Weights of a small GPT-style language model, trained from scratch on English Wikipedia: LayerNorm before each block, 7013 steps.
MLP neurons of a small language model. Each row is named by its layer, matrix (down: output weights) and neuron, and shows model dimensions 80-143. Each number is 128 + 32 x the weight over its row's rms, rounded and kept within 0 to 255.
A block is one neuron, or neurons of one layer that tend to fire together. After each block is what it responds to, as a language model described it from the Wikipedia text at the highest values.

L4.down143 [151 118 133 108 144 169 135  50  76 126 103  93 143 161  85  70  24 132 151  95 141 140 135  98 113 159 150 142 115 123 176 119 157 126 140 135 184 135 128 119 136 160 114 103 127 158 149 124  93 188 142 125 114 153 163 122 154 130 108  62  58 151  74 114]
Description: Comma after introductory phrase

L5.down59 [108 117 163 155 135 165  25 139 131 136 104 147  96  99 135  88 195 199  88 139 132 166 112 138 107 173  88 117 137 105 122 134 106 149 125 119 119  66 114 136 153  86 127 113 120 105 135  98 116  92 122 134 118 133 147 133 161 128 176 149 166 109  95 130]
L5.down135 [113 166 136  95 129 144  76 109 105 128  75 183 125 128 145 144 148 178 117 116 155 114 104 131 141 134  69 176  61 106 120 154 143 137 111 110 102 113 161 135 139 159 149 166 124  75 184 135 148  91 115 151 133 145 102 127  87 126  93 129 177 124  98  90]
L5.down207 [130  97 182 111 121 144 105 122 139 124  84 190 108  90 182 165 147 194  83 134 132 122 133 107 146 166  46  91  86 152 151 189 107 103 154 127 112  85 106 135 146 177 112 161 108 110 106  92 118  55 102 117 102 102 125  47 121 101 152 170 191  96 145  99]
L5.down322 [149 185 151  62 134 158 112 133 145 135 122 141  95 132 132 131 127 160 159 141 165 128  94 108 122 159  76 117 112 161 165 185 134 144 127 123 247  69 110 148  87 123 164 169  72 133 171 136 113 146 117 179 116 150 119  90 145 120 105 140 141 134 122 105]
L5.down454 [125 172 137 143 104 170  99  95 136 132 161 140 123 100 121  76 137 147 139 155 146  82 128 145 140 140 117 125 105  75 126 124  72 192 129 158 166  93 134 131  97  91 124 149 145 156 146 152 159  95 124 187 124 135 101 176 146 136 176 132 167 112 122 113]
L5.down458 [151 134 161 140 150  98 201 128  86 134  68 152 143 145 136 104 148 128 104 151 128 144 132 109 196 116 125  61 120 177 156 150 133  69 122 110 107 100 130 152 147 180  73 172 116 163 110 160 169  85 127 157 137 123 107  59 108 112 131 172 162 117 181 158]
L5.down496 [ 99 115 128 152 152 160 105 142 148 159  80 183 125 119 121  93  85 128 126 125 117 154 133 140 115 113  86 204  91 107 168 182  97 142 131 120  94  97 124 107 146 142 130 137 125 184 148  91 162 148  94 169 138 139 151 135  97 102 148 199 108 121 118 121]
L5.down628 [ 63 106 143 109 111  70 143 116  70 145 114 125 139  95 129 107 152 193 112 138 109 102 127 156 124 132  87 143 140 133 112  91 163 138 117 104  89 111 118 137 140  59 155 135 103 124  97 108  68  60  95 103 199  93 169 132 111 154 133 140 171 133 120 152]
Description: Comma after proper nouns

L4.down698 [ 89  88 122 171 130 143  98 143 155 107  85 130 161 121 158 148 136 126 111 106 130 139 118 151  96 105 103 128  58 129 187 107 166 101  93 133  95  24 140 115 113  82 123 100 135 147 164 163  85 130 149 111 133 119  75  80 143 127 125 175 175 121 103  53]
Description: Article-opening copula

L5.down6 [142 171 125 157 121 157 100  91 146 125  90 105 121 129  22  95  93 141 119 154 140 147 130 154 163 120 137 119  84 130 148 147 133 126  60  89 158 144  95 145 187 140 133 126 110  45 117 163 104 169 102 162 146 105 120 149  93 101 122  90 129 136 128 143]
L5.down27 [128 114 147 146 152 129 173  86  97 131 208 103 152 118 131 159 130 155 113 118 110 105 197  83 153 113 161 129 113 110  89 156  97 147 100 111 164 131 186 134  88 152 138 171  99 154 103  86  68 101 146 124 144  97 100 103  71 140 128 151 120  77 107 132]
L5.down108 [112 188 148 131  93  68 151 116  49 139 156 142 100  79 170 113 120 160 133 105 116 130 187 160 185 135 115 126  66 151 122 100 164 127  85 136 130  51 208 118 110 122 164 137 118 132 135 118 144  80 164 124 160 122 136  86 128 139 108 124 167  98 172 106]
L5.down281 [117 165 114 147 169 152  96 143 125 126 121 158  95 134 115 136  97 140 189 104 119 132 196 108 139 158 124 111 103 153 101 194  74 133 127 114 138 107 152 127 163 136 163 156 145  76 100 210  74  85  93  99 163 178 154 104 180 140 115 169 206 126 202 131]
L5.down335 [138  94 154 159 138 140 135  55 117 150 113 135 162 120 139 128 147 108 129 126 124 154 240 146 176 136 115 104 113 166 104 155 110 132  69 129 106 137 216 101 122 135 108 168  79 119 137 114 133 181  75 110 127 144 144  75 150 136 125 102 144 141 140 145]
L5.down480 [138  88 160 112 139 106 130 118 109 107  55 137 146 104 146 108 153  80  89 141 119 153 118 103 150 128 142 176  86 144 152 115 136  99 139 139 135 123  77 160 139  56 125  98 117  94 123 191 131 173  90 118 145 102 169 140  96 104  80 138 142  74 195 168]
L5.down481 [188 135 130 160 180  97 131 150  49 138  90 137 146 143 143 152 128 153 153 124 135  84 154 134 164 178 199 139 131 123  98 159 126 118 147 145 153  97 136 140 155 103 125 134 125 106 100 153 111 153 112  77 176 148 117 128 125 148 149 118 127 148 116 104]
L5.down805 [163 142 168 152 159 109 154  76 138 113 110 109 104 121 105  97 155 217 146 136 141 148  83 129 185 132 116  91 121 137 134 126 120 152 116 145 165 124  93  90 193  41  95 105 163  41  83 161 127 174 129 143 165  79 142  80  99 145 106 152 154  92 166 137]
Description: List and table delimiters

L4.down30 [129 131 106 162 105 175 174 114  79 123 170  68 142  85 141 129 169 115 149 194 158 108 103 134  66 162 133 187 144 125 102 109  84 110 114 130 173 165 131 129 167 148 160 133 140 116 134 132 142 117  91 171 118 165 152 173  25 112 106 123 103  92 133 137]
Description: Line and section breaks

L3.down24 [ 90 114 128 155 153 131 147 101 175 119  59  81 123 125 108 119 113 138 106 156 135 176  26  99 120  90  82 130  90 139 168 121 120 162 116 119  99 158 109 132 206  74 126 113 106 135 118 145 144 165 135  63  98 178 128 199 111 113 103 108 112 107 116 188]
L3.down179 [109 100 139  82 141 155 146 123 149 112 159 149 190 104 125 101  88 149 159 127 146 109  40 131 117 115 154 140 142 146 117 146 128 126 100 132 197 130 123 111 170 116 113 154  88 131 175 108 136 159 113  86 124 182 118 157  94 154 133  85 125 148 103 102]
L3.down273 [ 79 144 118  82 121 145 134 153  89 118  81 149 156 127 212 109 118 134 114 110 125  84  63 192 143  82 107  66 114 133 157 188 108 131 121 136 117 105 106 101 120 126 142  94 105 155 130 127 128 172 132 134  73  90  83 138 153 124  97 104 166 137 143 120]
L3.down340 [128 148 104  59 154 103 148 161 125 101 104 127 152 140 171 157  88 134 161 138 123 119   0 135  86 149 180  93 122 140 168 102 113 174 111 138 157 150  94 107 132  62  98 126 180 121  93  80 141  79 141  87 131 180 111 130 112 160 122 123 137 109 126 144]
L3.down487 [163 117 128  86 128 133  73 112 133 116 125 128 138 113 169 131 164 137 112 106  96  80 134 121 123  82 158 121  97 137 161 173 117 146  81 129 204 140 133 138 144 136 149 119 144 179 132 103 101 123  91  91 127 102 129 150 123 130  95 121  88 204  99 191]
L3.down510 [100 157 104 135 172 108  90 138 153 130 155  50 111 133 155 138 122 126 154 172 122 112 106 153  36  72 161 113 116 117 128 151 160 166 104 129 161 151 118 122 182 146  84 142  82 143  71  74 133 108 119 111 122  90 130 177 189 159 120 138 117 109  85 155]
L3.down641 [ 75 170 121 137 129 183 114 162  82 105 100 159 142 130 194 160 130 143 128 144 119  84  74 179  89  98 145 107 161 158 150 146 152 136 174 143 142 129  99 117 111 105 121  98 124 148 106 101  87 119 138 105 117 116 143 114  93 132 147 106 123  84 144 114]
L3.down753 [155 106 114  78 171 139 167 145 137 102 109  92 142 142 192 113 150 173 150 113  82  74   0 146  89 162 124 131 140 139 126 146 130 190 112 131 114 118 111 123 155  98 150 113  94 108  68 132  87 144 118 133  87 158  45 158 142 171  97 150 155 125 154 136]
Description: Punctuation and field colons

L5.down49 [105 113 113 114 106 153  89 135 200 120  82 168 106  87 191  99 181  58  59 133 141 164 121 135 128  98 105 140 141 110 161 192 147 162 122 121 133  79 133  95 169 134 116 141  72 124 106 161 169 128 182 180 116 164 116 138 142 123 150 153 106 163 127  80]
L5.down54 [154  89 136 177  90 119  85 147 170 144 111 100 118 121 171  77 171  93  76 116 124 146  47 164 124 129 118 140 122  91 150 183 136 161 142 106 140 106 182 121 155 139 165 114 137 116 109 120 157  76 118 210 151 154 106 150 117 104 113 112 105  80 104  68]
L5.down554 [107 132 127 169 133 103 116 174 143 143  92 125 121 115 185  52 168 139  80 139 116 136 115 131 111  70 128 124 159 114  91 111 114 124 108 109 118  98 136 136 172 148 145 149 141  65 154 138 212  97 146 168  96  97 124 154 116 135 129 164  71 103 176  75]
L5.down637 [117 188 122  85 117 131  75 156 138 131  70 124 118 111 137 152  98 135 122 154 126 110  95 154 140 156 143 103  66  98 129 183 159 133 140  96 121 119  67 155 175 138  94 118 129  83 121 140 128 155  55 132 151 130 167  80 113 115  98  96 142  74 132 123]
L5.down729 [111 103 158 163 115 138  45 162 205 113 119 177 106 113 151  75 175 112 121 167 137 131 120 162  91 126  70 124 102 188 167  79  93 127 162 115 202  52 135  99 158  69 140 134 145  93 142 163 117  88 130 157 137 120 134 126 133 118 171 119 158 143  95  89]
L5.down892 [121  89 123 141 110 133  94 129 212 154 141 135  87  85 203  85 169  87  97 129 138 144 123 117 116 109  77 156 140 124 123 192 138 110 148 130 119  92 188 109 132 177 146 108 122  57 122 151 180  85 148 194 118 121  99 154 156 130  93 126  94  87 100  40]
L5.down897 [191  72 132 144 115 162 147 123 101 138 148 142  84 100 189 124 102 110 114 155 101 110  94  68 189 154  97 192 155 149 164 127 130  84  96 158 108  88 111 116 118 218 142 137 142 151  76 137 167 126 139 133 117 165 158 144  90 125 152 116 164 133 119 115]
L5.down943 [158  66  78 100 104 125 134 174  89 121 131 130 140 142 105  68 143 118 143 102 148 156 189 115 107 114 151 103 130 215  73 142 171 152 157 134  89 151 151 123 140 104 108 160 167  98  98 109 106 140 136 132 126 126 116 150 182  81 122 159 173  97 179 114]
Description: Boundaries after titles and abbreviations

L3.down115 [ 73 159  78 123 107 100 112 186 151 116  88 144 140  97 149 150 125 153 129 116 125 125 101 128 171  80  70 113  79 139  90 181  86 111  97 111 130 111 136 148  68 144  99 179  98 177 159  92 172  75 139 177 150  79  91 157 146 125 174 151  85 110  96 116]
L3.down124 [119 119 156 136  97  84  95 187 130 119  75  89 140 155 100  74  89 123 115 107 129 176  99 103 159  57 125  62 103 145 116 132 152 165 156 112 108 129 109 164 150 167 126 128  69 103 152 119 144 114 109 120 117  89 201 112 107 109  75 163 150 138 167 120]
L3.down246 [ 85  63 134 122 116 121 133 152 119 115 142  59  97 123 139 140 110 181 167 111 105 148 120  97 153 133 188  78 113 107 158 197 153 112  71 116 132 132 133 138  86 170 134 104  83 128 122 146 102 115 129 153 104  95 143  86  72  96  62 158 159 139 153 117]
L3.down294 [ 96  72 124 126 113 104  66 153 114 118 118 148 121 157 172  82 118  95 120 104 131 184 125 181 137  65 162  70 125 134  94 236 157 116 108 104  55  81 143 125 133 142  99 126 161  89  97  91 138 120 121 151 123 149 128 142 117 132  85 121 131 121 170 112]
L3.down296 [109 183 130  50 113 131 145 113 100 118 129 101 151  94 145 146  97  86 114 129 132 116 102 172 137 160  93 116  59 138 158 125 163 140  61 126 145 102  97 119 151  79 183 135  98 174 137 122 142 179 125 134 146 118 131 107 170 101  93 120 216 101 147  49]
L3.down377 [ 45  93 125 180 125 140  93 126 123 112 110 108 146 175 181 153  86  57 177 145 139 159 129 169 125 103 197  55 133 117 133 202 154  82  95 121  57 123 120 136  97 147  96 137 175 125  79 102 119 106 124 140 101 126 119 126 157 110  91  90 134  82 164 128]
L3.down837 [133 129 133  99 104 110 139 133 160 135 147 153 129 103 169 119 113 200  94  79 151 116 144 142  92 105 184 137 136 118 137 211 108 182 146 135 117  66 144 117 105 121 142  86  94 117 113 130  97 176 144  96 126  84 133 132  72 127 128 104 219 134 116 141]
L3.down887 [169 106 116 124 106 131 149 128 160 108 130 155 158 118 175 150  93  77 106 149 142  90  80 161 126 181 102  93 105 157 155 139 137 138  93 101 155  80 108 121 106 130 156 129 150 182 138 133 105 157 113 157 148 152 102  76 158 133 131 138 123 188 102  90]
Description: Article-start position